From a checkpoint of a small transformer trained on Wikipedia.
Architecture: rotary positions, untied embeddings, normalized queries and keys, attention and MLP in parallel.
Training: 697M tokens, 5927 steps.
MLP neurons of a small language model. Each row is named by its layer, matrix (down: output weights) and neuron, and shows model dimensions 149-297. Each number is 128 + 32 x the weight over its row's rms, rounded and kept within 0 to 255. Numbers have three digits each.
A block is one neuron, or neurons of one layer that tend to fire together. After each block is what it responds to, as a language model described it from the Wikipedia text at the highest values.

L6.down135:156099140116116099140119116155098130090175129097183084092067116138064073074166143135125076090117076152103159119074143074165119134198126188153082148125152132051124157119147099073145162113123097114166134121137132116133144105185089168114161224142118157161101070120151083165117091150107232144110155099184112108091200138103119156194145156057097148064171130129135121145125133122184135057141161115118145153140157121126088097136135133137048130086161166094
L6.down174:129158087179159120166207137176113135081179155103106130124179117150065105131102105148114152141165164126126151125123110095122103115115097144167087172126133143172179114157140166086107176164156153112200167160124108099076136137118169121169105081087049113098137068141104149171166161104169132114120128103088145181187095135099135170191142105064138090127116113102155119102154153174176069098095145112129101172064133147152122131133123099109161147131171063108
L6.down403:113090143190117079122111125123124131167153148156088125104125118112145113098110121121075183135170113137112114136174115164154111111134117129109113145187109132175105171166134151126075140181125143084166120144136148088142188118146119136105102171074121114159139108179101102131065077163115147136155098110085185077116076154150111091174066148143126157116141142160156121118179134075207157128151128175112131100144144168071112098108157120095118154147134137118
L6.down450:135125106110142163138140125129126155085103138112123126074116071134103107092105171084133089152120153124053152147109103128124086128161125174118163141113110117146147148127164089048116194185140156125118127109135198106174133178102120130162126122169110173111122161076112168120137071097132191106129100197134109087121093202129113126183180168113157144133126123082139138115164130132160115092095148113133113154092130100132104131122129144165178174146159117137
L6.down580:116167123134140146144142118168102154154104134176108138137132123167160173172127159142112188201172133104163111096143175197113190196080175153091180081147111101119151105132115131153078121164064178078100099129111103143087074161093109117131129134137214138091185114135100107134102065160168080128132141139118111065075090175126090148122119082214140131155126145169153116137096142104117088167140162179142113100107120167084066147144108123140118074161100107127
L6.down700:154164073061128095148106119163155093134146121121100094131082140088071081102139161107121150170124112164137142085063158079117088102152076093189088145158093129118155152173095109112077079092122188095148144116136154125137130101186126129117149194080092182130114108097152170163134140135166128100129135096124114186115205076099133125131117168061104130092140131078127086109167105141117133162115156126149124178178169128125120129144133135066072196099189143072
L6.down996:107047121131129101141115142150092172147152125119105137144129124136117138132173073117168194181138107111154172138128189108097156170129127152125148141156108180162134130135155132152176127100161111132149087092172118133121125123109149113116125100128110160178161179164109120152118165142107099141126090178120147167180122181156083078145148131126112137100113105114102093105186115142086108133167070193078129114090082123154124159120109165127131122135141044109
L6.down1268:152136194108149127118138128152147168073164129082141095145124128098038077113172154117137168153147144185130130089057138069158106139119062132161118136059088085070134162153084086188082159094138139117133112140134067151117139164117069147106160187103152141177140039132119111148124089121175152122077099090134115164083172119098141158128126113038110108082160132080201128088155082150133154117063176119113149142159190119109086116137106087087122156128154213103
Description: Month names and name starts. Month names opening a date, often after "on", a comma or a table bar (June 14, On January 10), and first pieces of proper names (Har-vard, Har-ry, Jun-tao).

L6.down74:160103168142143132094129127160204121170098173112114127153124151156127132158111133062205107110105152128083125105123152079117125188101197136132149126187115090135134098180162138130174124114120151071085119116112116112139145190153101118105168168149110082154099109123165164121092096156179056115127188103082091113100142130180142148151118082114156124112109128132131088108191126109137074139131139195201135089092099118140126085153144096166141144142120087126
L6.down270:083096111175153091049186181139100116141112145123117119136071150099169097159160182105171117099156105136142123094169129130118113151134098157153054096135136172123170076145129107124134112067131139136112095123160160133133097184155131158090187099114122104087130110152104177090114145156158150099072198119105160155174113066151111130066083165126063135113097173117104168169148140103031128112077163142133175113154121166180112179168141067165137145157164129140
L6.down515:117136104105091132141191124105116090119121129144136193121149111092136180153136057119126150147112179125160139165093140083109177128089083138154113136096094148107177147075067160104138076146132142152082133078133121136086191101096208096095135070114127124127106092121087143119127156136098141108163127160104108129075077136087138152182081156127035108091240105133161130138114122109107172158124119135106035117131106148137160190049093151090130111151172141180
L6.down540:154088106105153183159158095163127105126104146068121097119042137159093124153075062103116113077194095101126136069188166109124082147117177125200144165115111105092078111152151137100145120105122068103161139118117186099114141187114075154116178117137097179096139122181092129128158139127128078100168099142136140154125097182133125101108140132085088144153076145160161100060126103111047100075175162129168153174139171110140092114142128164147082160117146148142
L6.down654:062163085131090116159081119186120153118134115145150129131145140185134067130141140093149145172141112164149134146158122112151092095175150174164100076155148134144165057112158115077143086106170142147097169119154125055070177139119125137102143162113157095121076173123084147108164113088174146090128163146112134092126116104088105161115138108130199158076100130191156152128170085124131114094108125113108141113118065185134099106126144188110165124091095129103
L6.down906:133107131107141057127101131106134119118099092147125136144118096136164104104095176155200139078135053127129112161143121146164079172133132169134102129115102148108172084122106101121066098168123092091179112128144128174138148115071058113097101131140116148107089062116144159105152130173122151127097108147128148075176152016102130165090109143101136141121169160164189139131112072107168165128079160163147108145133135167110104125169185144117114141142110125106
L6.down935:137087102192105168116118204132143137146133137141114141114136133127175126105156131120116130161116122112128174170159125118102077096130134100167101070114139099148136145118137149119121124067131070170160110188138143181119135170158106089056145150124089089162062158195073193149148074089080103149110130166139158091083153099099139155074118083072169181104099138056089123145209073136156142111114098130145127114091113130130089098188142193149098190121103171134
L6.down1250:120153185128130132038058128100110098166114178126107153169124130134118189101117124062159126146145120122167136084106154148126110184149066111151089052124132149131139104191103101180169136137105116100099129139144060146134190129159060091155137166092126082159089175150124107128153156103154117080136130132129145139060154106096132141079170164166141118135145114119038144129181081100150152151122110070081099149117173096106145130149152139073113151124086189129
Description: Final digits of numbers. Last digit chunk of a multi-digit number, usually a decimal in a table or census text just before %, |, or a unit, as in 58.89%, 98.30%, 1,198.

L10.down247:111083124181157151094115120162157203090114136106076142154139128084182059065137100097114188187134150137139152107107137126118132144040100153143163100095172098160106144125124128165108072163115128178095139156111151094094153104131124125141154156115142130144151133129120139107181146118128161116158114131174098108074087140073156070195159133182149134122154068119135147150177106143179145108081137106156135158104185072120170134105113116140169112105110141128
L10.down469:161124156129072108108080184140087123190099151152130122087165133130169156139127140137101102165084167155119101152105106122163039111172147065079097079147168088160124078141118153133090102160081139129144172128104195135209154127130115135156123135116126119132101111104200104102119095091146139133108177125111127080205178091147153115115154118114153141156138126113122146117158097120155124143130100101112177042080118159069155112082153112125123144150237147183
L10.down558:086187155133158163111104168078094161118120180106180165170102113112111136178109166135120138127092116103112182151128125074144159182106112146076145104177106146139120119150092155171148160129159116133144146142099092155160135122103140131141155116186106160116118090139098122106104094112087157078101091164135188108179083094096063152101121159118112068123085061116117128177171128168182115145135090168186120100094125104126137131133166090169208164080145098102
L10.down653:109154157189126124156131097172181153059096186097103160091187107128099087098135123094166192125130153144099187119139142106049108152093200179158116116116168143149146114104145137135103093084078113135107145135171090115074156083135100154064117152077168129134083077119150122164103122156125162147150048110141069087139143126077175151141143079144108139142128103106131085074136174130202139099089135161146200164116140153143155142100115118099126090151140148128
Description: Causal and concessive links. Tokens inside phrases that link a cause, reason or concession to an outcome, such as due to, led to, caused, despite the, sparked by, following.

L3.down554:117142149162131141097116183147150110121103142153123120119093133166041137148146141145096130109167174151127156137163139126174106128140141137097118094110137154156093163182106123175102088073162108129203101171137081088143162143119127157111110076110121121080170109099114100087136076115076140148109099129164087055101167167100060152168193099146125198108094116078145138087117184093171130143075113098133135149126145136139153095075093105168072168086168164113
L3.down1120:131104117167109107186125132135150104106095142168091110143078149142092144131108138192102111159167155114114146111131096098116110145103150112142114099126142093144107109165146080178156140128146161110093113131120104097119119156150141112170173133123113135111067111142064199142112120111152132124123139190136108131071155112163149138057134115101166161126121222101132164080095146150165151140127154143160117165113148149119132140109173116071115199083150116169
Description: Modal and auxiliary slot. Modals, negation and adverbs right before a main verb in prose, such as would, might, not, will, only; also stray digits in table cells.

L6.down369:085133126202141150100108161131129105176110119128139180141105108112154075074128122097138125139071106126130168067152099102137096066099106166066116081078122147124107125109078118124169118100087178168137158147198162085141180124099098150109140186197103122093131109096117152065111120118134166115127157138151103149095144128137135171118157099155111119061128100164158162161241110158198126117099153137119104143069135105130108182137098185169134134128076102108
L6.down758:073149156122097162117091151063128174144081089110114169098167153130144112122130055133122113206099118139154170114078101139153159155082063112163059152180118082178127084110124110134149155104143175110112195119124094077144195127152148147143190095168151082121092156127141143142174118139108122129121145104073151077025153077098113142161136102165150117150108090145123087124118078164175116105107117083095112054161116125111175141142138100116129137193167060095
L6.down797:118130116142125139097165114082163169112089152067114153144072192156131155158129165088171166104107132108110103091138085138095090133110113116145150113112114095114175140144133077079134096135102157084059174157099103062103101113170219189102158110097073086136102078098135087052141143196173182103096173066140163123137108149177104116165107130142177147092153090094108210121132123106097120189134238087110118065137148108109123110145119104132117109097125141140
L6.down943:106127084146150112148155125158137110085159100140093139160135138141149081145112098137162113110059154144114090139100143078131160133094124153134190170138119122193129149150101141130134080094120118126143137181114136138122169144200136109142157144188095135094105118141103164066106100138143145127111190145095130102082114089155182128115097134166178077084062115133175113068114117122090158123106074087120117167162131096101123166153131096133116129077131064146
L6.down1188:108078115109118115131059140048111161096097151077134130103148104152079101164137148078151144070088135095158085139099145109182179198117176149139128089133141140136109146156130082125075117133144145122137155166123154114153131152146145141112097125221133162144140143155113153051123123104127180112152150160138091064139125118116136103190073074171064128144125041147163150160127136148137148179126099153069125176086143094126125151158122131123074132125083081156
L6.down1248:153077119135101113118157115115156089125140078123128151164124148122123121071112096145116113119096149154149138139069102127094105101142126135096097107115167139138128189138187134132123143128120134139120067161160118088083118139108149073095124180134151149142181136108106180076179118128072084130099140117139141082106133149165153111176225092100194191095143056123089160069125158117090188101156161169081148192120111083084128111135136129217114083048063132125
L6.down1285:112172120174104107109114185143188146157135177108108157111193087089148128073135151158087134118120163201091179110139131127108117154153127145183135112107104095084149096158130139155086070108087140127106119102112150159158127135128114096120137117098104118133083143110137171144147126127107085143154148101232110103125173117175132232134088121147094164095170027183147135178123071169200154140147135140086155145143215143125162170214135133184098159083128125106
L6.down1287:108119181120203126122113118164113086117140110122168174090170144103107088141133129164165114166113090107128156184125137137153166157139093110137142155153137117213132133105137101204053137092149178155073102138169155129118133147125122082118074129165145168181165135164137082080151099098121144111143168141088114202118113122067117141150147055135110133191125088120151101114158177131103154150101109143100105153048084129145165086130072141137067159093068082112
Description: Clause-linking "with". "with" opening an attached clause after a comma and a finished statement, e.g. "in 2025, with the lineup…"; occasionally "under", "to", or Wikipedia table cells.

L3.down54:104116043122115077103139123143182088159160106143117100157112102113127172109093109157118106131145119151092078086118139113082166071100126102118144129165118129098142145157103176129095130084148143190140113158116094131066146097145143135159167151049175131156134135177187172132159071110110086197073122184102129089080086112125160086158152120124129173115116152111150149103151162130094119100101137091142154097126149123120160151094130135128098104169149099150
L3.down436:073160081132092119093085126186121078089145104181146090087166098101114115110181114136111114124103070140167145141105176097193097110111128135138090126121119121130097130157160100127085127106093147174089157162155133106168114174162152107078117152127124107128134161100118129059140116145139136121102110114156097084132122105085142167121167175086112143134155120091140131065083116112138117099114113172115120143167182113178107121138169093094130156113183123153
Description: Word-initial split fragments. Short opening fragments of words split into several tokens, often right after a quote mark, hyphen or bracket: n(amed), sp(ends), s(in), be(at).

L3.down173:085132183118154143167106146100133103152107104086091158070152178125103128095118178139146125152169120113166049132144111140141121120148116097142149128077092156121091119146097188114091130105134109135174097127045092095135104098124120121126152192122162067122182132129127088131090176112129101099210154102186137174154191091123154143147122123089153148155143145091131085185195121128140113115143141086092166203094152111147120109099087158137178138096113143125
L3.down1136:108066160155160088170091094090132112048146105099114157208182097137146090155134134182106113031078193167180099146147132143162107109087111131102192059165145147106169132146133101136093101127138121138180118139127126111123132185116093153146109103155214123146134200090098162174087142129172078132129149176181119131096082130143190113113115153153116127105101129140126081147181148140090148161115114086104104209150120122101166126088085110148166126185122042124
Description: Infobox field colons. Colons after field names in Wikipedia infobox lists, strongest for "Time zone:" before UTC, also Language:, Format:, Career record:; weaker on scattered word pieces.

L10.down155:129111151105101143129087133120130187122084141117102137124139200114133131122095152101172144156115141101123127140183205180137134148135151122168122162070127108157137067138124156131138156092094143099094116129163087095164095182171083145126169173162116096129134203111104110087099129169163158159097141136170124082092151171129098128108097107126109108112157102148098155072151157084152131139163130117104167136109152080078179113099128110141125100141125092106
L10.down269:175162085149154116132067098143065081093140127165106109064111172128126114125094131092128146095136116191132107086081086118141110099181108147106115088100120093092083066186174135105178150126106145128081157078141100120127129132101075096183154154102132073157155169215160116096126149088147085106076124107136145144130123121117113127130127078074147171114142138123161161129118167134232145129155156177112042169107154124113041110168149116156074150112102091115
L10.down321:116115182090119048129098164171139123126042129155118130073093184127187118121203135121131094114118104167076118097123144096168133096145101124117165163162130127115112144155078130084181162082124188089155134113135113138128100165155102166094131203077134117134117121171098130126197143064129155119123144113097183125085075105138145177101169107117142195095200163093112154095157104158175140105129138114094118115147088131143120104071062163173147105127107151103
L10.down695:100216114157109149125186115138143116139127142115079089164151088149067176137059149086125145124095085136099151159168157139110097187043120090149166172138118172180150144098069097117160084112094160094141167074126139117121178131095128122112128176096123154154165124140161144126167110151134098165123158127122150076141121136135098102094157112101146144185115085097120103075122137168125130164135132176129083102074145125111131121141103137113127116091127194174
Description: Vote-count number endings. Final digit pieces of multi-digit counts in wiki tables, mainly election vote tallies (2,8-27, 11,22-1), plus sports stats and money.

L3.down1026:124116206135127127129158122099118140101133107134176127127186160147149120129104168118129116140122086150100179134152096091152129122154096121173114083114163137176142122111146083144114116163071096117144133145163116081121133122110081153129108080117115120151145146110147139135120159194109116112165098172166106117215095104102167085133075090079198114123103140183101144112159183115250167155131103131149096110106157171143129153070129097181057145134124149061
L3.down1164:146133138098167088215179097188127137154150059143191148171127125093136112105129125157138097168146135128110160094153139171143148109119114132165111102103165071146078153135148156109128101180059188058148147123150139125152107181160101136090120087044122161183150112126106135140102100082118116142131079108124157110107120101113100087132164036106139055151162173151117152131163213165190134051155144150187111115093141114055161059067099134149150165149100143117
Description: Spelled-out quantity words. Spelled-out numbers and quantity words counting nouns, often the second piece of a split word (n-ine, T-en, Th-ree), plus several, few, numerous.

L6.down316:127119111149134109124155179155110150117183149121101077131099168108082162161132146147154147119198118161130122091102126153134120084140119163153090133117171096095116098181128101128176164048162056056100106131088185144102147116131068145123089153161107119125140088137125131088183115103124086177131101110109138098100129097129122087111117085121130133129177175092118152081101181144164109106128148118131144178079131160138103109100133078162099109136125170117
L6.down356:109125109127146091109200122127074150116139105134099149166152141090156083124122103122086120127067106128120072125130100134094091177112112178219167146149099140145148118139129154197115162136172144131107132118125078086112127152055145131159125131160109134113164125139162129118126082156180130130056203145138139165161080179149074193155155140141096143178042129159140125120121093119133167089171133125095059114133146150128151083073109096113083165079158101152
L6.down398:161109105166173125073140092129150137175132142206190142111135040151140188077088164138084120195136120106170157147092143133127106144074134159068112137128142086087143164096152127125153144104079187126041102131116134139129083063170106118155161131096094185113150123127114095151098133107093163164126117121098111149106099110115187157084178051127133163127091116119113162150147141137149125075160144096144125123120183113126076135161154158153121143163127210116
L6.down596:086110145127141150188117144128137098125107152143130167111200118129122164114193166123135121150143117113135162142135115059127164135176123123086113071136115123140125182124120086151142156117149143147042138078101132159113131119149169088138115091137138136123120196124178107099136116159127157116084125093176151104165136141166133159106174142076086121157144161156097066157148117098098056096123124089114128062092067125124127136123139103093098145120194150106
L6.down815:159097095145130083120155115129059088155112162120150101159092106108108139234060142106126134155074151137139182101179120159128143116054134051185156146164182057105120126084133075152106104148176148153158156163167131074168127110170099133105129086102100173146122133139049128123172140135142150126102096117118166112124136166151155161126129110051148107115101176107113161122121142081110155101119155146123116135095180132075148125136144130161129071109159095145
L6.down892:120139144168099108128126178158132149148153132187114104121119130122131063116136146180126196134165110097174127078140138159124148107114162118158103092108104105095138120121153068189139075140140152128151134135127135075092141154159191169094142128142138118135131139086129023102095158111139151135135098085202103076125148138156155166164138114116106139116119133127171186137163189090182129144116161151100137183150173104195136094153166075146147168114151162139
L6.down1015:173120148131148120095151146175111173163147154160175187183137151036164160082140149097132166100119087164123217129122126158168125132087135094139078127101160098144141141072158063170123128193155119040205087151153153133152111127133132090115117119122057125165131128105115107119110099138075119091121127135080155160041161154125171117183134130100137158128172088172107105136104164126138104084174165060150140166127141133164140126183169089145119101105109145141
L6.down1153:092123095143135175125095151118180149101152118122173151114118143151127107125154135156129119087100050080110133177146109147136096099176090160160123146132150155082178147133124114157086133104144126087126141150202164144094184056159125128189116094166159147104094130141200046122122160117123156127139153138112128067157191145127141142099171104121201107089146165112135129119174118165228114073125148086140195159128119136094107115148176129096128116138099094197
Description: Word-fragment after s/p. Word-internal fragments right after an initial s or p piece mid-word, as in fres|h, s|q mi, s|um, pers|u|aded, wingsp|an, with some short function words such as not, of.

L6.down47:120052064150141139107189113072069133151095116163151163119149149119179151135157156093132065118189142142138147151134091091110162126126154062149117135134100157079148155142113174112101106111088101175152129051121135079163108131185148117145112145130134200186141132098107208152127141127170119071162154122133151124164125090142132104173068113118129123080163156104100218115112098126168192122074151146098091132129128112095144062050125149158129163163129077144
L6.down95:156123121117041136223109107142135141086140138111144128152117142131130082091154097098090097102178074160062143174095147137157174167144101115168121133121134125141168083113097135143100158150104115110113131131127067116106121112121091064099120129120104145118185107131104102125141178088078104113091172112116101149130107181129176100117124092127158161118151159110122145076159143142161165111159139102109149098099167164095188068137108161135130107179135127142
L6.down189:177147121118117186165178064103132118153143130137112108060087151081167107101124157158118109152117113143127150119101097135133078113146127169196135122087104193119095141086166135151109146083146082092071073147156140139117104134138082098047082166146127087134132104162104069127110173152111142205167157174151102147073158098152096127110118122078107051128136107155158102107158098118108082165095122058142156167146078067134116148160076196113123121120110128190
L6.down285:135113120129179096122141183119082133148109111146120191117130123154155138133134150141123123100171119199104071131124127108105110121135113164125149098181129162088140115111146164130107137151101151100069121077127195151125075098116127142174119178104102131150170128133153113080166134195150158108109117108094128156093141124067087145141096141093095111118092132165162108180120131073144113112078149172196111092129119106114142124137116132115203094128107130152
L6.down379:168204082102155148166089099121108076135120135106187104161162076148108156148089130109141174135141125148134146154109066134164173149169140150106155089127180115104163167104160104141078166097125109051096100201137107127158114144130110136109040103172117120116069135164139103176144065105102148047087183125142149147121122146095155097158142078197114074122091155137101112084186133164184161135088140068131097089106120120150133116141148200129108126152153059111
L6.down601:202163106119136126109153082137060061150050098143122146145168083134109142143149077144182108111145120133088104148148112170117142105197160110153179107161113115150109141113103159126102079139079134139180127110137036054115136076155122140160117066122116121115156152126119192148123153105100167100163131180103126092140146177104117144124120124188124156124120129158141131099105119134119165126126077129179134162115129130166201122156136056131109166076163124090
L6.down711:125085158073201085146116118107177138106177169149159145153138121139116139152148120191161095099134136197161138148066122116067199114094141181151128135153146108150143104150176097123080106100133121148175134181123117133122150099155146126133171125131214142170134141132096116131054095101137155111196112113149130178085132163111127083129134158079114105102063127175106144100137124168078122151143099088124130106128142142153130127110150153163131093146138111067
L6.down863:143123113085194122119118063147054171064124168130118188113155107110082124040092099158087090156157139130144133172118120109181133110091087136100075092123106175077165194165199152132173125124170169158163116098138068087128148140114118143156182136118093128201122143138119115147120180153163068140189140171155120117104064116156102121118134125136184036162119140186113095112123133126107099169147161157167127145131136136076069110094125104135187137093090151094
Description: Infobox field colons. The colon after infobox labels, especially "Time zone" before UTC offsets (also "Profession:"), plus pipes after % columns in vote tables and mid-name pieces like Reb-ec-ca.

L10.down332:121080135137076118117099103055106076111081181161161148093122110174116147125161149175136113153172102087112184126115144161171116147118142095113098165139145179147159145135083185128185172102083056152108105082185169172134147185117085120175078131065108106147153089084133120073174182096146171104124142172110142127116029168140093193113097079153125145151151152109121151115115102126179199108118148116092149099163104089124025082111120102087153098147123198202
L10.down815:149124234156133092107151217140134096149116134195111124134124101180152132119134199093170138114195171122104084154164157057157089128165066087184134131143105091093132084146094078139127135123134114058177144097122152132141122104196163147042081181130120134155142142125189098137151192133113088168185111115130105171124148152111118171132138124094181120130132146061122125181131122155105145134115202078120112135122150106140101093106103108145085134168178086192
L10.down840:099154137139082112115168132174077094158105079080170122097123099129159113124139042077180125141150137164127072179117125134102088053103120082124159093186139197120095136148156070080106104180161135106195105132143101164187116146158094082149148037115123088139088178124116137121132127092163167114104125127168147173081101117161096140106129108089109184148089096087219098112163146087103146120103097140089143132165117159151106162136088039114130139160134183143
L10.down894:125108126136133129116179112055128120104056115162143105169160122153139192103208099108099149127114182144110107073157152122133146146091161085129181127140103130143075143154113105128054122113133114110153132194106092132128175146112157135137105167126132101168136187141142145162126174028162135108112135114083142078143179108107139167087077087093132081140172178120138071110170093161168154120107185167163117165145136121137115117092156132128145119127150135102
Description: Mid-word subword fragments. Fires on word-internal fragments right after a word's first piece, as in b-ene-fits, st-re-ets, gun-sh-ot, and on blank cells in election-result tables.

L10.down96:114110152137093131112092146137096194146169098045102102139095130136147088138092204143175118169084117062124092152113139108134172128121133125090144093100137161112138129154122133138107125140115223091139126206133132144110146137105113114205084154171095093119164153144076144114114124102077158121134123133066107149093121159110137092112148151099165143186121201169053142128120148141127114131153124166121160086096046111115133107159086180138162134051139112080
L10.down167:168123149096153149158122148145106127138121139080119153159140114190156070134097122160151150140119188078187106100096096038081139156106138114121135147168136124126097090106071081125171090130124095135060147135121075165042136093157120159148148080131057140093107036144132172182139121136116089113111092144126070162124167157088102077141138130136145103182130165128122173070131141152124118140141125148150127083110165156146143165136080139173154186112168112174
L10.down530:130152153100147168112108111101143138158116095149118150064088149189164142156175137136099169078060186086122120127160125167072115122156142177171098151159161114112153040116132149114131141116155171145167124116154205131121116155139074151158137114160168111126122090145094107209144138094093174096140110152128096108136093163187146113121108114134098082123143157135143083124130119069108162142121080132092080106156094102136132111123129148117180116163170113161
L10.down1260:164117113157175093148129138147106117167152121113104133129096088143112146084162184134112113074119126251155121122104165131098152155105113137105124115134134145165144129185105150102173182109071183159174171114137063138146191120137147100148124114202114163074120113113122161094125180087065186122122187119109144119096129085107108082111123085112130152138130153106161129172135145127161141163163179154073111051151126167106168127153150137114131165078114105110
Description: Mid-number measurement digits. Digit or decimal pieces partway through a number giving a measurement or amount, e.g. area 65.79 sqmi, 50 mm, $315,000.

L10.down76:119155125117120190103144106168196154130119088123113149096142164112147144138099102075160176156132129115093111117110124078159185066083109128137125133160142146135112111083138171144095094115110085169155157151056140122186159092138136126193147117101111158106104077056115158145139133166129213106133131170142130189137150158104167146156139149129108153166169149149157117130150156150130113095123153090163141129123185117139141145114170205141174150127132086134
L10.down157:130081075120112118172083160139137140204085142112109132139180158134133121103134124112107136120118146125137151168159131127091099177133096160162176145203112116147114125157150134129112164178107165071140094130097108202147090150121123157050105112189131130122162220060114082139146117075169097108130159106075131107128089124115116090152117109116089096093110119121110163131141095122091131168108115175088074102082102066078155087113099060121178113131099087102
L10.down184:145142178099109162052129073148132176144181046099156131137107089086058147119105116116107077096157144120127094143084091111170150136148126111088110109077120092053102144091124137153076098137169160167153109154164150127135134143147156143157154081068103146103145109143112116056142122135071165118139084094097124163071160144146166078108070132133154127143156136124134130068079130139076152115089126105059128099141142151112171077095114168100134126161149182080
L10.down443:100165135166155126074155097119151188159080111157184095145160157080119203120087131141083190133114147150122132100169140154154150170104092164152142127119132033169125142130138111130142175127096124107173042118109086125145151110140137138087130125131116149174143167098123109162121161119141113177100151130101119124154141049090158102133102133174163148134155087161133116152158083073163079148106144120180139148109091146184127109107115094116146172182134105083
Description: Person first-name pieces. First-name tokens or word pieces at the start of a person's full name, mostly in tables, rosters and cast lists, such as Jon, Ivan, Georges, Julio.

L10.down178:164166132121174105079160116096086127098160115140071095135131150081152102107058184156045070065127161176149129179069107124145143165139142163126145176127146104123126144150123135153101142154104167141065082133070150160154097100134094136131141123145129055096148143098144134146188105146097087149076160127182114205108183094203100122136095147125140142101175172154100168143132114113084142119128113091114103165163148174125153124127132100149123121087157145106
L10.down316:141141152092112126069120170137178081129108155235089126069156056154160102121110123148075104153121173127085132059143123129167130161157125156104127079155172141148076153120171135133127077099156139112160145132105149132095126103133122108156104136151121130078138150118095163194136165123086130175139160136099096164058144111074107149142083122115124124179111100070114153133111110105123127146171166062116122139168097071146150137117112102142099161134127110131
L10.down688:177110096137164133123141161114119169084175085156145134141116104170119142135078117112088149115114113145141139113129111171143073174129139147092138096144105158096097108105169172145129156156121112171128150147131154167134095157128067153183156128133078122129111162094175109076102152125119115128108089119144149162104116181163075152069123176091157111140111099189067076116176168146099124145122130117166121107168154093169167084105123136157128088095141103164
L10.down1281:108101081117118171151125181171088125117122127148083103163048058098102162178135182163117149178122102152079194112051167122108122122103088134167145154156149139096108072120176212175182061098138096177127129142150138149078150112083130076115164123181128141096136114139122135151079148101133168120098127136199169200077142127058157129096098118110154095160182112120127115112112098098155132130109150139106155123117109119117147139085127213143167154166112096132
Description: Table separators and mid-name pieces. Mostly the pipe separator after a number in wiki tables, before a percentage or tally (election votes, sports standings); also mid-word pieces of foreign names like Ljubl-j-ana, and year ranges like 1865–1942.

L3.down309:157156137166125143138169022050129160164193109097178092096142095131123126104137074136129101119140159101132097044115123084087134132142162123114168172168175155119168118079181129179129173084125202097134082082127113174129121117166078130136081141120109156115152115107143194102096159107163130132134106101113131123166115165115154109132118091163153086126080119047142122119146109134067078145164091138112134085082101191140132099161100200067114106132132132126
L3.down1288:107127143108150163093127135070090097122099120120169126154156074154132105151150113126102172044136141145142155110093121136155131190138207121159182131129120109158143121175129135144064114080121122109111130173098109153185116188137155130166076108118111139060111155106091136089129186075124137143168142070130103108122146148104109129089129116066149069148122140195181158139092117124123137122158096158109158126110166149161116094157147147127133112109128107120
Description: Mid-word name fragments. Second word-piece of a split word, usually a foreign proper name after a short capitalized start, such as Y-am-aguchi, Tok-y-o, Ah-med, Ken-y-a.

L6.down295:138146137160098119119191129115086131105173135145172141178115114180150059131106116095147133094102096150092117135176138168097133149131119125076162162136164078112180119096161143127149108143113161120171100125185125137154097123143156154169074146164110152128152110107206128134058149139096146137132113143141141091137079106158088169149119065099171132115101090136120123145131207077168086122150102125120075167109096084104122123107151139131104102161137090169
L6.down300:096123172151144106108110147128106124159100109104188126142152194128138106108121129093104115215173107172142113165135106186141167187136128101125168096128107135116153117135108091119132134102082126075142102138144107121077105146063117109116101163122166092118091093121100148142138108156104082100116083117140167110128147109144168129190129103098122206129107158133124171124119157130187191091129161120166123084104100159116070124085162092175086178116059149077
L6.down485:114139141077052137128096054191130149116104140107131137074142122151172071125128118152173121129148117180146106116140127123131220110140093189179099093154072098183115090062133115145147131121072181115132126126096154075112083139149056150161081096107122127140110154129114111134134118120091085076115118150156049120124107114137115108129099116109131156137123113183060079090092182132184132056111096109109134145156126112159145132114088078106113182124093135174
L6.down621:129169171163126122112131116148140123107091145191151141104135155078166132119117124091093074218163109145154147111130141183137139106132064131161125107116123137111152130152171098131116126168077157090184149106122088170113166102125130134111102139122091074150086110200105050174100114205097105126097141128174109137091190106124086153098127180115092111110174112132050146090144153119248181162166094104118141069131164087148145087134160131136079097145086115124
L6.down878:113120119119190073125092136112115227135164117142148122158115163131153121149144120058097110154137152098147087142207157124062103111177097147144153078099077179162077150164169121142151119080128134133182125084130115191092102135117139116081114109113098083146089141152130147141135081112092114128067151158156161164120122115106150083079147149122128132099164116110116128088141112147127130151130110126129116108150104133135178160102130075117143106104129073118
L6.down918:121119124125132140100156149119123148127166120090065144128144061102128096159187091093184103170084127155127142152119144133174122105107190134217140111158145129122094113245160048126097105131083086154117113131067124070066136127102129119096124119151102138144119154118134128148142108094125124180109129121154124149088185173151160150149171133141134091162079117148153165113106127161151081116132073099142136090166185140108164118179087120175064097179147081150
L6.down1062:134162138116114143131088138182152151157166131120140142049120100171091109147139137111108118164104082163098144184104154123172082102115093147051151194123186062158097175113078097130078137123073135135110106099141131127127160182086162157162136114155169179123137140113191126178049088073108089162127103087145080142115178083153130161113111141103156143160163153163094122110152174205202170138129120086114118062128167185108133117143099127101138109189110157159
L6.down1241:154125144140128146117135149158158115146153108134167122119177158130170050169103174087193126130083092141086161059131151161129146147108119117165166166107171133148104122104142086153153148174156140118112166154137136057135108078129097112101153094150189159079122056125187047163130109139117125106178137168117087119181144100104097118103098148035130099119091123072154103126093128193111103078161101167109123100131096115173113125167116089117088146130131155178
Description: Spelled-out number words. Number words spelled in prose, usually on a mid-word piece (eighte-en, n-in-th, thir-ty, hund-red), plus some digit numerals before a unit.

L3.down48:128154146135129159111168148141117099144171142128071136067151077134119157149106107117177129122158078106121174135081127119075137151203164141124142179145179106089128133100120162091082131165110168145098108092114150173103144092112153128142117203119127094142111179090133078101122197135218105118100161119148119096100087110112108147120120097201134128146149137179145128115145142126119121096122144102126146100122154152152122132130130141183171166153075118193
L3.down420:163144120164095177098174120171126135101187130119154119126155077107105145138074090105149136173128093093190095139126093109043161063151136077084130192117126089062142135062140107090175106144161075201081116154178134151095106135165153120121141229148093148099105140120160128102158116074106113171134075150128122093072109144101120139105110166110119142105133161129104151147144129122127112118088153106191124081124186108145089131145158122182121139129168152043
Description: Preposition "as" and fragments. Mostly the word as after a verb or comma (released as, established as, as well), plus with; also word-internal s/as after a capital (I-s-lamic, C-as-imir).